config.toml
num_hidden_layers = 13
norm = "layernorm"
norm_eps = 1e-05
positions = "rope"
rope_theta = 10000.0
tie_word_embeddings = false
parallel_block = true
init = "normal"
init_std_down = 0.00721
optimizer = "adamw"
learning_rate = 0.00161
warmup_steps = 275
decay_fraction = 0.567
train_tokens = 321000000
MLP neurons of a small language model. Each row is named by its layer, matrix (up: input weights; down: output weights) and neuron, and shows model dimensions 160-223. Each number is 50 + 10 x the weight over its row's rms, rounded and kept within 0 to 99.
After each neuron's rows, "fires on" lists the tokens most often at its 100 highest values on Wikipedia text that the model never trained on; "fires in" lists the words (lower case) most often at its 100 highest values on Wikipedia text that the model never trained on.

L5.up146:48 55 41 34 58 43 46 68 44 62 68 52 67 29 62 53 64 49 57 49 47 62 40 42 44 54 72 47 80 48 52 42 50 49 39 35 51 44 56 52 60 46 47 37 39 48 43 63 46 51 45 39 54 38 55 50 49 34 54 52 41 56 46 49
L5.down146:57 38 54 63 54 58 51 41 47 37 51 45 53 49 68 42 41 49 68 52 48 46 49 37 47 46 56 42 41 55 34 33 66 62 63 65 37 46 56 59 47 49 32 58 45 56 37 61 59 34 44 80 58 42 31 41 45 58 50 40 63 56 66 58
fires on: "ace", "ant", "ge", "ul", "c", "ain"
fires in: "place", "large", "plant", "population", "plants", "limited"

L5.up225:39 40 54 50 58 56 51 63 32 52 46 55 52 54 61 44 49 59 57 28 37 58 33 44 71 46 60 54 52 49 56 43 49 41 36 47 65 61 39 45 41 34 60 56 47 68 66 51 70 56 45 58 29 46 63 54 67 36 51 55 32 46 29 51
L5.down225:69 47 44 51 69 50 39 44 33 57 58 48 39 51 67 56 47 72 66 40 66 58 47 44 64 32 66 37 76 52 51 56 53 52 55 45 43 48 40 47 53 46 63 40 60 60 51 38 49 46 35 53 50 47 52 60 47 44 37 56 46 68 39 33
fires on: "u", "ru", "ic", "ee", "17", "ice"
fires in: "january", "february", "see", "justices", "situated", "built"

L8.up67:50 51 66 36 54 51 57 48 40 36 44 55 52 49 51 51 61 35 34 39 29 52 39 40 46 56 46 55 45 45 47 41 58 63 48 67 38 39 41 48 70 52 53 41 30 59 52 35 53 58 42 49 55 40 52 49 49 34 43 57 26 42 69 47
L8.down67:54 48 47 35 56 52 48 43 52 59 49 54 61 43 56 61 45 62 57 64 40 57 49 43 51 62 34 72 45 51 40 52 44 67 40 34 55 47 50 70 52 65 37 54 45 36 43 49 40 46 72 45 24 47 66 51 49 25 31 40 46 54 53 61
fires on: "le", "ver", "re", "x", "ac"
fires in: "several", "television", "release", "role"

L8.up699:37 35 56 57 59 60 48 68 39 34 64 48 56 41 45 50 34 41 44 40 40 50 47 45 51 44 44 43 50 53 59 48 58 55 44 51 55 50 56 61 43 50 54 57 51 57 59 41 53 54 51 41 45 50 37 54 38 46 47 55 39 52 37 59
L8.down699:28 44 44 74 61 24 40 61 58 46 35 50 64 55 42 50 58 40 53 41 49 45 57 34 54 50 33 49 46 69 51 49 27 39 50 47 55 51 37 45 63 47 43 54 63 59 81 73 51 34 41 64 43 59 46 40 62 51 59 51 53 44 53 62
fires on: " in", "ong", " of", "e", "in", "b"
fires in: "in", "along", "of", "like", "album"

L7.up22:64 31 49 51 52 58 43 56 61 46 64 60 75 44 50 51 52 41 60 43 44 57 61 55 58 55 64 42 62 50 68 56 49 62 50 58 60 47 41 68 68 44 48 47 32 36 54 42 51 46 49 54 45 46 57 32 47 45 61 42 47 42 56 53
L7.down22:55 54 59 45 45 42 49 55 40 50 46 45 33 34 51 63 57 64 39 48 54 48 44 59 54 46 51 70 48 50 31 35 33 49 60 50 60 51 45 50 70 49 56 57 51 46 60 33 49 54 52 58 53 32 48 38 40 47 49 41 68 25 43 48
fires on: " of", "N", "R", " in"
fires in: "of", "eng", "cro", "in", "ger"

L5.up532:45 51 44 42 49 46 38 46 45 32 63 37 40 47 68 60 46 73 61 51 57 40 46 22 56 54 55 47 36 45 41 51 45 52 61 39 46 43 52 43 45 52 65 48 49 44 48 69 36 61 47 55 56 40 67 59 54 48 45 43 37 61 63 58
L5.down532:54 59 52 68 48 30 58 37 51 58 40 38 80 69 41 70 39 52 38 56 63 49 49 49 48 42 58 31 50 42 59 61 60 54 37 57 58 64 62 54 57 50 24 69 55 38 55 36 45 43 59 30 48 66 29 55 48 49 49 52 65 49 47 43
fires on: "ican", "n", "id", "c", "an", "ic"
fires in: "american", "government", "governor", "americans", "individual"

L7.up868:62 33 40 45 54 54 38 73 53 44 60 49 55 61 63 60 70 54 56 54 30 42 42 66 53 31 49 54 54 31 63 60 47 61 50 30 55 45 43 74 45 57 45 52 48 54 54 47 51 46 35 50 42 39 49 63 48 44 74 48 49 60 54 67
L7.down868:53 56 53 39 21 60 64 57 68 37 45 37 66 58 62 44 48 63 40 58 57 43 67 55 42 33 52 40 43 34 38 47 67 68 51 48 55 54 55 39 49 49 50 64 44 44 28 49 54 53 47 51 40 56 31 58 48 47 30 47 46 37 69 49
fires on: "y", "ry", "l", "ey", "ay", "ary"
fires in: "girls", "party", "country", "entry", "century", "key"

L5.up958:56 50 53 29 45 57 60 60 51 57 48 61 50 63 64 48 42 41 33 38 60 33 43 54 42 51 59 67 60 44 51 56 56 55 43 43 41 52 48 55 50 43 70 49 30 53 67 48 45 52 44 46 47 60 43 56 47 43 48 60 36 51 59 62
L5.down958:46 53 52 47 55 71 55 48 68 57 50 68 50 53 33 53 50 61 52 31 61 48 50 71 45 68 44 63 57 59 25 48 67 40 41 46 49 52 50 48 45 44 58 61 66 40 49 46 66 67 45 33 33 51 32 41 54 43 54 45 53 40 51 58
fires on: " be", " un"
fires in: "been", "be", "being", "before", "until"

L8.up895:55 56 56 39 63 46 60 53 58 50 45 43 48 49 42 44 51 62 55 53 46 14 52 44 57 46 75 74 62 51 54 36 35 55 73 39 29 47 55 65 39 41 51 52 32 46 43 61 58 56 40 46 47 55 52 45 29 38 58 49 62 44 51 55
L8.down895:39 57 48 58 53 57 42 59 44 43 64 54 45 61 47 52 72 41 52 50 37 51 45 61 47 66 50 72 54 75 57 49 49 56 52 55 41 28 26 62 50 44 46 53 43 56 55 54 66 43 36 52 42 58 37 57 69 46 48 60 51 38 47 61
fires on: " of", "if", "n", "rit", "at", " to"
fires in: "of", "finn", "pacific", "significant", "to"

L6.up555:43 45 48 53 55 59 36 44 34 49 61 37 59 54 59 41 57 58 59 63 35 27 34 39 63 40 47 52 49 45 60 66 57 37 72 54 41 34 47 63 51 40 52 27 24 62 55 71 52 65 49 49 56 44 52 46 53 53 71 31 46 49 53 53
L6.down555:47 40 47 48 47 54 46 34 70 49 62 46 47 49 56 43 58 46 35 44 37 68 43 39 58 46 50 43 38 55 47 44 38 40 48 61 42 46 52 53 51 54 38 53 42 63 48 39 63 68 48 55 50 43 65 44 55 53 54 42 48 58 43 35
fires on: "ong", "ow"
fires in: "long", "among", "along", "congress", "strong", "alongside"

L5.up145:40 51 47 57 52 56 65 53 43 54 44 52 56 52 54 54 53 66 46 44 39 42 34 40 62 55 56 62 64 50 68 50 75 42 65 40 69 56 40 73 40 41 57 61 32 51 53 62 53 50 45 61 34 46 52 60 50 32 57 50 51 41 35 61
L5.down145:63 55 43 52 49 56 33 24 48 37 57 69 53 37 58 45 62 60 49 70 60 39 47 66 59 51 65 33 62 54 59 58 70 44 64 39 56 42 49 47 37 54 64 70 43 54 50 60 58 58 68 57 28 43 48 50 54 46 54 53 51 48 64 53
fires on: "ited", "ing", "if", " of", "ab"
fires in: "united", "king", "of", "kingdom", "wife", "arab"

L10.up69:72 59 65 65 40 47 44 55 37 47 70 59 36 57 49 39 51 63 41 48 42 37 52 45 58 72 58 48 60 51 36 48 66 47 37 45 36 39 42 60 37 39 49 49 47 45 70 62 46 54 62 52 38 54 47 47 43 36 58 52 60 44 59 55
L10.down69:27 49 52 48 35 50 34 55 65 43 39 48 49 58 53 38 56 54 51 53 63 48 45 44 63 37 43 42 55 53 48 49 46 50 49 32 40 46 44 46 45 44 54 46 52 45 56 51 37 72 44 61 35 51 51 73 51 21 54 45 41 30 57 55
fires on: " of", "ur", " le"
fires in: "of", "purchased"

L6.up133:66 60 39 35 48 61 58 48 58 49 55 55 52 46 60 43 46 55 50 47 55 41 62 44 47 30 46 46 49 31 30 42 49 52 55 37 49 49 62 50 40 32 75 49 52 46 52 68 46 53 44 43 49 46 47 50 40 41 66 69 68 66 43 37
L6.down133:39 36 40 43 51 23 51 53 56 33 36 59 55 48 38 46 47 51 48 45 55 42 53 59 53 70 58 55 59 61 32 46 38 32 57 41 57 40 61 56 41 48 46 55 21 50 32 46 64 43 49 44 42 51 49 45 35 55 47 68 25 41 44 53
fires on: "ul", "v", "an", "l", "i"
fires in: "population", "popular", "advanced", "previously", "province"

L5.up484:56 47 41 39 47 44 65 46 48 47 50 53 46 68 52 31 45 51 60 51 40 46 55 44 62 25 78 54 57 54 60 44 49 57 61 54 44 47 35 71 63 52 58 47 61 51 57 70 75 63 48 50 58 48 65 44 41 30 49 50 57 44 42 45
L5.down484:47 51 36 56 38 53 54 47 56 51 58 46 48 42 40 51 56 49 47 58 46 57 47 50 45 49 38 62 50 69 55 64 61 49 48 49 57 45 71 55 54 64 25 58 36 42 47 45 46 61 42 49 54 61 44 65 52 51 44 54 40 51 47 56
fires on: "y", "s", "ou", "il", "ia", "a"
fires in: "county", "group", "valley", "championships", "council"

L7.up459:42 37 52 46 41 37 59 61 55 43 56 63 51 56 58 48 41 53 51 39 56 59 46 38 63 44 47 48 39 35 46 69 32 57 69 47 41 43 37 57 46 57 51 57 46 57 41 60 39 40 52 50 55 50 49 50 61 54 46 65 45 52 57 47
L7.down459:43 39 46 43 61 50 58 25 32 76 47 45 60 53 44 53 50 39 45 41 54 51 59 39 42 40 43 36 55 66 58 50 64 57 52 29 39 54 49 61 52 35 46 54 59 55 48 55 60 55 47 64 56 60 44 53 33 44 50 48 53 31 41 43
fires on: "ational", "ican", "an", "or", "mer"
fires in: "american", "international", "national", "senior"

L5.up5:57 42 52 49 36 58 67 45 38 42 52 44 76 52 59 51 65 56 52 61 53 48 45 48 55 48 54 63 43 42 35 39 39 45 50 36 50 39 48 70 53 54 69 30 35 59 61 60 55 42 49 41 51 49 64 78 57 25 56 52 50 52 50 58
L5.down5:44 52 59 63 70 51 55 68 39 37 54 46 63 53 54 49 55 49 53 61 31 49 33 40 48 32 54 52 56 36 49 50 36 49 45 39 45 36 48 51 51 48 64 21 50 58 58 50 39 53 44 43 47 61 53 62 39 34 52 44 46 69 52 58
fires on: "10", "ow"
fires in: "10", "100", "rowland"

L5.up949:62 39 46 67 43 55 43 41 46 59 66 45 66 48 51 64 60 59 52 52 51 54 36 59 46 41 42 54 47 52 35 37 60 53 49 26 52 34 53 37 54 53 52 44 50 53 42 44 40 54 57 51 27 31 48 57 77 35 57 30 46 59 39 81
L5.down949:67 49 46 63 33 46 57 53 56 78 36 47 49 40 36 44 55 44 36 43 50 61 56 38 59 43 50 27 39 60 49 56 56 55 61 60 56 57 53 57 69 57 49 40 43 50 56 52 58 65 59 61 48 30 49 49 58 53 62 60 28 38 62 47
fires on: "un", " first", "ly", "ar", "ust"
fires in: "first", "june", "july", "right", "went", "a"

L5.up821:54 39 51 66 51 53 50 48 52 51 53 34 47 50 54 57 78 71 45 48 45 65 42 27 50 41 43 60 53 21 69 38 79 41 39 41 62 24 40 52 34 41 54 47 44 69 29 62 72 58 66 59 42 48 62 49 54 35 67 36 57 66 42 48
L5.down821:50 62 61 57 57 67 60 64 62 49 67 56 43 56 46 59 52 48 38 54 44 45 51 46 46 53 52 68 48 53 54 49 49 47 40 41 58 55 43 56 48 60 53 49 41 48 48 62 50 57 67 37 54 47 61 59 61 35 50 59 43 61 32 61
fires on: "io", "ited", "2", "ation", "th", "ic"
fires in: "united", "rio", "2", "radio"

L10.up395:34 33 52 58 52 60 64 46 44 56 50 50 45 26 54 61 53 61 27 66 49 48 40 45 72 42 50 56 43 26 45 67 56 38 56 41 40 45 59 50 37 43 50 35 56 52 44 63 64 55 47 51 58 41 59 63 38 53 70 49 38 55 60 63
L10.down395:44 57 50 46 41 42 56 37 58 44 31 51 43 44 46 44 53 37 68 55 45 48 54 55 63 54 55 61 45 45 52 62 62 74 38 56 45 57 59 57 41 44 42 39 49 47 51 52 58 34 48 62 50 53 49 64 48 63 57 48 53 43 48 73
fires on: " his", " wh", " he", " her", "he"
fires in: "his", "while", "her", "he", "she"

L10.up287:36 33 52 62 35 63 57 58 39 44 41 48 39 48 45 60 47 48 58 26 32 29 52 61 51 43 47 53 54 34 53 40 59 57 75 35 45 67 43 50 50 48 66 47 26 57 60 61 62 56 56 47 44 37 75 52 59 50 51 52 47 62 33 64
L10.down287:59 43 47 44 54 58 36 47 63 40 45 38 45 60 26 42 64 39 46 22 47 48 55 61 50 48 62 46 47 43 61 45 52 41 62 43 44 56 37 53 40 69 43 18 39 68 48 52 35 43 54 62 45 55 49 48 51 47 60 59 42 56 56 47
fires on: " that", " al", " which", " Al", "at", " un"
fires in: "that", "which", "along", "all", "what"

L6.up270:39 37 50 45 54 61 48 53 40 40 37 41 52 51 61 52 59 40 44 54 37 65 48 51 49 68 51 55 56 43 63 31 51 49 49 56 42 33 47 51 55 54 57 57 42 61 39 55 50 58 65 64 51 58 73 46 44 44 61 34 50 36 40 47
L6.down270:37 34 56 46 45 55 47 40 38 31 54 43 58 46 53 42 46 42 47 69 47 53 47 46 46 51 50 41 56 47 58 35 67 45 28 54 66 59 37 46 47 64 50 56 38 47 53 44 44 49 44 40 61 62 44 55 39 21 46 48 55 47 59 51
fires on: "ited", "pl", " cl", "cl", "at", " Cl"
fires in: "united", "display", "theatre"

L10.up505:52 40 43 49 58 48 56 57 41 64 51 45 47 43 56 35 59 67 29 43 44 54 34 58 47 58 42 61 43 52 52 48 36 78 67 48 43 56 43 39 45 53 61 13 41 52 41 63 55 54 46 48 51 58 63 49 50 52 66 45 41 44 45 51
L10.down505:36 57 46 35 48 43 57 59 38 44 62 59 46 56 52 50 59 48 48 52 31 51 59 51 49 48 49 69 44 71 43 71 35 47 42 50 35 37 48 60 32 53 50 49 60 65 45 41 54 41 47 53 53 48 37 50 67 50 50 56 49 58 55 46
fires on: " to", "ed", " by", "an", "ing", "es"
fires in: "to", "by", "from"

L9.up715:62 32 47 51 49 55 64 48 51 51 55 51 62 31 50 47 61 61 31 59 48 44 42 29 55 39 43 62 64 47 60 59 47 51 66 46 63 48 39 45 65 41 59 48 56 56 46 39 41 51 44 46 46 47 41 25 52 65 47 54 58 49 45 50
L9.down715:38 50 50 36 46 38 37 38 31 63 65 44 51 43 37 46 33 53 49 42 48 58 39 49 51 62 33 52 43 65 62 53 53 33 46 61 63 58 39 49 42 78 39 53 55 34 33 39 53 48 53 49 55 44 41 48 58 42 56 62 49 50 44 61
fires on: "t", "ember", "ly", "eb", "ay", "j"
fires in: "september", "december", "july", "february", "november", "may"

L8.up777:47 64 58 38 46 54 47 52 32 51 55 61 57 53 47 43 61 70 54 50 59 61 45 62 50 50 44 53 51 43 51 55 57 55 59 57 36 35 48 61 64 38 50 43 40 53 49 59 48 52 63 57 64 31 56 57 37 52 50 69 47 42 65 51
L8.down777:45 40 51 48 48 59 44 45 62 48 46 55 45 50 45 60 50 49 65 44 65 71 47 43 61 56 62 48 66 59 38 43 48 48 58 48 56 66 53 37 41 45 47 43 47 45 50 49 46 46 72 58 29 45 67 45 51 38 47 42 32 60 47 61
fires on: "re", "ow", "le", "if", "ing", "g"
fires in: "where", "however", "california", "television"

L9.up53:42 31 58 45 37 59 66 70 57 51 49 35 58 34 68 68 67 61 52 27 40 65 16 55 58 60 69 42 50 31 35 50 55 57 45 55 42 42 54 56 62 19 60 47 40 43 53 59 52 45 60 54 44 39 63 50 53 45 55 51 39 56 51 57
L9.down53:32 47 55 58 34 45 59 55 73 45 47 56 58 46 58 50 58 44 38 52 55 55 51 43 33 75 60 42 67 42 39 47 49 40 64 52 48 63 53 60 43 48 44 45 49 40 41 47 40 41 51 43 41 52 52 63 52 65 29 50 37 53 64 58
fires on: "ver", "ly", "e", "hen", "ay", "ile"
fires in: "however", "when", "while", "day", "later", "as"

L6.up104:69 53 47 56 34 50 70 56 51 47 62 48 63 55 68 53 54 44 45 53 46 58 54 23 37 49 58 73 44 36 70 54 45 42 45 39 57 66 49 53 48 31 63 41 39 54 68 48 52 54 47 67 59 47 40 39 52 19 52 57 39 55 60 50
L6.down104:47 55 48 47 46 47 41 62 59 47 49 52 61 55 39 50 50 42 32 55 75 37 37 43 61 56 48 54 44 26 58 43 78 52 57 45 49 52 37 50 35 26 49 64 39 35 56 45 56 50 63 52 24 47 56 51 47 42 47 41 41 51 52 33
fires on: "ies", "s", " of", "ge", "ing"
fires in: "series", "of", "large", "early", "london", "loss"

L5.up213:42 52 55 40 45 61 37 39 52 51 53 71 65 55 47 52 53 51 24 57 45 52 47 51 47 46 53 41 72 45 63 35 47 60 58 69 40 42 54 51 57 47 49 42 48 53 39 56 59 36 46 61 61 43 46 49 55 38 46 29 51 54 60 53
L5.down213:65 58 66 48 42 59 57 45 69 53 68 52 45 49 42 48 50 37 61 56 49 73 41 46 47 61 51 57 57 55 85 57 43 38 54 58 43 34 41 63 60 64 56 55 44 52 65 37 55 66 54 46 69 42 33 45 65 45 60 37 32 46 60 40
fires on: "est", "tern", "ast", "outh", " New", "et"
fires in: "west", "east", "western", "south", "new", "southwest"

L5.up346:56 55 55 48 47 25 60 53 40 68 53 35 50 54 68 37 67 60 52 49 65 32 32 40 65 39 66 51 53 48 59 63 52 48 49 56 43 47 56 63 64 51 59 39 64 39 56 44 46 50 67 57 55 54 46 57 38 52 68 72 56 58 51 50
L5.down346:52 58 34 54 56 52 41 54 52 70 52 68 56 42 51 58 50 52 49 55 54 51 46 36 51 51 57 61 49 38 44 35 35 63 46 54 52 61 69 60 63 56 39 50 44 45 46 51 34 42 69 54 43 63 57 44 59 46 37 49 59 49 41 42
fires on: "y", "s", "ies", "es"
fires in: "they", "teams", "efforts", "athletes", "parks"

L8.up268:44 34 47 53 58 54 61 67 50 56 65 43 72 44 61 51 56 46 49 48 54 39 48 21 51 63 49 53 56 46 48 59 54 44 50 43 56 59 61 66 46 39 54 47 32 61 49 49 33 46 67 38 45 50 65 51 45 50 50 38 56 48 56 48
L8.down268:43 65 51 33 38 61 55 52 36 31 47 41 49 43 56 65 48 54 55 39 37 62 41 68 50 53 57 63 45 45 46 46 43 50 60 61 58 53 54 49 45 53 66 47 50 64 49 52 40 59 43 36 43 47 64 52 63 55 62 54 42 61 38 69
fires on: "ow", "ong", "ough", "en"
fires in: "following", "through", "along", "among", "follows", "alongside"

L10.up716:65 48 41 48 55 73 71 53 42 34 65 49 59 40 50 56 54 56 64 50 25 46 55 56 58 37 53 77 40 40 47 54 43 56 69 40 49 38 64 52 67 46 53 61 44 43 60 49 68 66 52 37 56 55 60 58 48 52 57 66 59 53 56 60
L10.down716:59 58 46 56 41 44 51 42 52 56 47 70 47 52 44 52 51 49 49 49 59 52 69 45 50 22 48 50 49 40 43 44 53 46 53 51 58 52 62 30 42 39 45 51 43 45 42 66 60 43 56 47 45 23 42 53 41 63 33 58 38 66 51 64
fires on: "'s", "l", " to", "to", " their"
fires in: "s", "to", "all", "his", "its", "their"

L5.up42:59 47 56 56 36 50 57 47 67 43 52 62 57 52 66 46 65 40 67 42 48 46 34 51 55 53 41 66 34 43 37 50 38 55 53 40 27 55 44 57 36 42 54 38 46 53 60 53 49 60 62 49 55 45 75 59 44 41 36 62 50 55 40 48
L5.down42:70 47 45 57 74 54 51 41 39 54 53 34 55 45 58 59 49 45 48 35 59 48 55 49 42 35 53 47 35 61 33 44 38 59 41 60 57 59 51 61 43 51 65 45 65 43 49 49 48 55 38 48 34 62 46 36 53 36 45 59 62 62 39 42
fires on: "ru", "e", "ed"
fires in: "use", "february", "used"

L5.up923:63 64 51 48 36 26 66 59 59 38 65 53 61 79 65 57 56 53 33 62 34 42 58 37 53 51 43 51 53 57 51 44 45 54 53 38 82 39 36 66 38 39 63 53 48 47 54 54 54 61 42 44 49 40 57 48 43 33 36 41 51 41 56 52
L5.down923:51 55 65 51 39 51 47 45 55 40 38 51 57 65 37 51 54 45 42 58 34 47 50 35 55 65 47 52 57 57 39 42 49 58 43 50 62 40 46 48 63 31 42 67 53 49 49 52 40 62 47 47 49 33 46 51 51 45 58 27 62 27 51 53
fires on: " in", " ad"
fires in: "in"

L9.up878:44 44 52 46 58 43 62 48 49 33 51 38 60 50 55 69 53 44 51 56 52 47 55 47 51 47 52 50 34 40 30 47 46 47 54 29 40 42 59 69 61 46 53 50 64 34 41 45 48 53 60 54 54 34 47 59 48 46 67 47 72 53 63 48
L9.down878:58 43 46 60 49 44 63 55 38 46 38 60 45 53 43 53 33 49 64 42 51 65 22 37 26 59 37 56 57 50 57 51 41 44 50 70 61 42 51 48 31 60 51 55 48 40 44 33 37 55 40 30 37 35 37 42 75 40 29 53 47 42 59 52
fires on: "v", "l"
fires in: "events", "event", "even", "eventually", "television", "previously"

L10.up823:55 53 44 69 50 56 57 67 47 33 74 58 48 25 47 52 56 47 75 53 46 42 52 41 49 55 47 46 31 45 63 46 66 62 75 35 43 58 47 58 61 49 55 40 43 48 35 46 56 64 54 53 60 50 48 49 64 43 77 48 38 49 55 49
L10.down823:65 52 40 52 48 59 57 41 50 50 34 51 56 63 36 45 63 47 39 54 55 57 30 54 42 59 43 49 38 49 62 53 35 57 58 61 58 62 42 49 55 43 38 74 67 52 46 42 38 66 37 75 42 37 62 44 59 39 55 59 65 41 49 60
fires on: " on", " of", "N", "ch", "al", "c"
fires in: "on", "of", "isbn", "such", "battalion"

L6.up485:49 31 42 57 57 50 44 57 76 57 43 62 58 42 56 52 56 41 32 39 36 58 48 51 52 29 76 43 27 42 55 43 48 58 48 36 47 59 36 50 68 45 54 32 45 74 37 66 30 62 53 52 64 52 44 36 41 44 48 54 37 49 41 38
L6.down485:55 54 44 44 55 47 57 38 33 60 46 37 51 57 38 56 45 45 51 62 54 41 61 41 35 36 43 54 41 42 27 61 56 66 73 52 56 57 50 36 46 55 54 55 47 29 40 68 39 58 54 46 47 48 51 79 49 48 49 42 44 63 49 31
fires on: "en", "ge", "as", "ap", "ion", "ent"
fires in: "been", "large", "season", "service", "seen", "representatives"

L8.up585:52 53 48 30 54 49 50 57 48 48 55 42 50 54 52 45 59 55 29 44 36 40 49 63 45 53 32 55 54 50 45 50 50 58 52 47 45 39 37 54 44 47 57 43 38 50 66 47 64 66 47 37 43 45 63 65 55 55 63 54 48 26 41 45
L8.down585:47 30 46 63 52 47 56 50 73 50 42 53 46 56 57 46 61 75 44 61 61 31 55 51 38 30 50 42 80 45 46 54 42 59 50 49 45 46 49 45 38 48 43 50 49 55 43 51 40 43 58 67 44 41 38 49 51 49 47 51 50 47 60 59
fires on: "l", " and", " to", "ing", " or", "gh"
fires in: "and", "to", "control", "all", "taught", "running"

L5.up90:44 44 43 68 55 58 62 63 57 34 59 46 48 66 56 55 62 60 34 29 41 48 47 41 50 41 49 51 73 45 61 39 33 64 56 40 54 19 37 68 55 48 54 35 49 49 57 55 54 74 46 56 42 39 51 53 46 45 68 48 42 51 42 65
L5.down90:57 65 48 43 47 37 46 40 37 64 43 52 47 55 48 46 59 60 47 52 53 40 58 50 60 59 63 47 51 38 55 55 67 43 48 51 40 56 49 39 48 21 35 74 46 51 58 39 43 61 42 46 39 52 57 45 42 48 36 64 42 44 53 52
fires on: "all", " of", "ol", "ch", "ter", "ing"
fires in: "of", "football", "small", "church", "baseball", "golf"

L5.up1008:70 43 48 45 52 36 50 41 44 47 57 59 55 45 53 56 52 46 60 42 52 61 27 39 54 32 58 59 35 30 52 46 52 59 42 48 33 44 57 49 48 36 59 54 66 47 49 66 50 45 63 55 45 61 63 44 51 33 42 52 55 63 41 53
L5.down1008:52 46 40 55 43 60 52 41 56 69 51 51 45 34 54 36 45 47 51 69 63 33 56 53 48 58 31 51 52 58 68 54 42 38 60 44 51 60 37 44 56 49 56 53 60 47 52 52 44 57 43 55 61 45 70 51 72 52 54 48 46 39 50 50
fires on: "ivers", "outh", "ir", "ate", "th"
fires in: "university", "south", "state", "airport"

L8.up987:43 53 53 51 45 56 42 51 41 48 44 49 55 48 60 42 60 58 56 36 49 73 41 57 57 59 63 36 40 59 48 47 57 49 59 50 28 46 53 58 49 36 52 34 53 56 46 41 36 53 49 58 56 35 40 64 56 57 44 43 30 57 42 54
L8.down987:36 64 44 42 40 42 62 49 58 44 47 66 60 39 58 57 45 51 50 47 48 78 40 44 47 58 60 34 52 40 31 67 69 46 59 63 66 55 48 57 67 36 65 53 50 40 36 50 54 50 60 43 59 42 73 53 63 63 60 47 62 52 51 53
fires on: "ver", "ater", "ay", "on"
fires in: "however", "later", "today", "wrote", "season"

L8.up824:62 53 53 42 52 61 68 46 45 41 55 45 54 73 57 56 49 58 57 30 53 53 48 44 62 45 50 67 39 28 51 60 50 52 58 42 61 39 55 36 53 47 49 58 27 71 53 52 52 42 54 32 36 56 42 56 60 42 44 35 51 49 45 37
L8.down824:58 46 61 61 58 54 66 40 61 64 48 40 33 52 52 52 62 38 68 32 41 62 48 52 45 51 43 49 53 50 44 61 56 70 56 62 49 50 54 68 32 49 46 53 56 49 32 53 54 63 53 51 60 43 46 48 46 58 44 68 48 48 46 58
fires on: "el", "ir", "a", "im", "ail"
fires in: "developed", "development", "hotel", "himself", "label", "largely"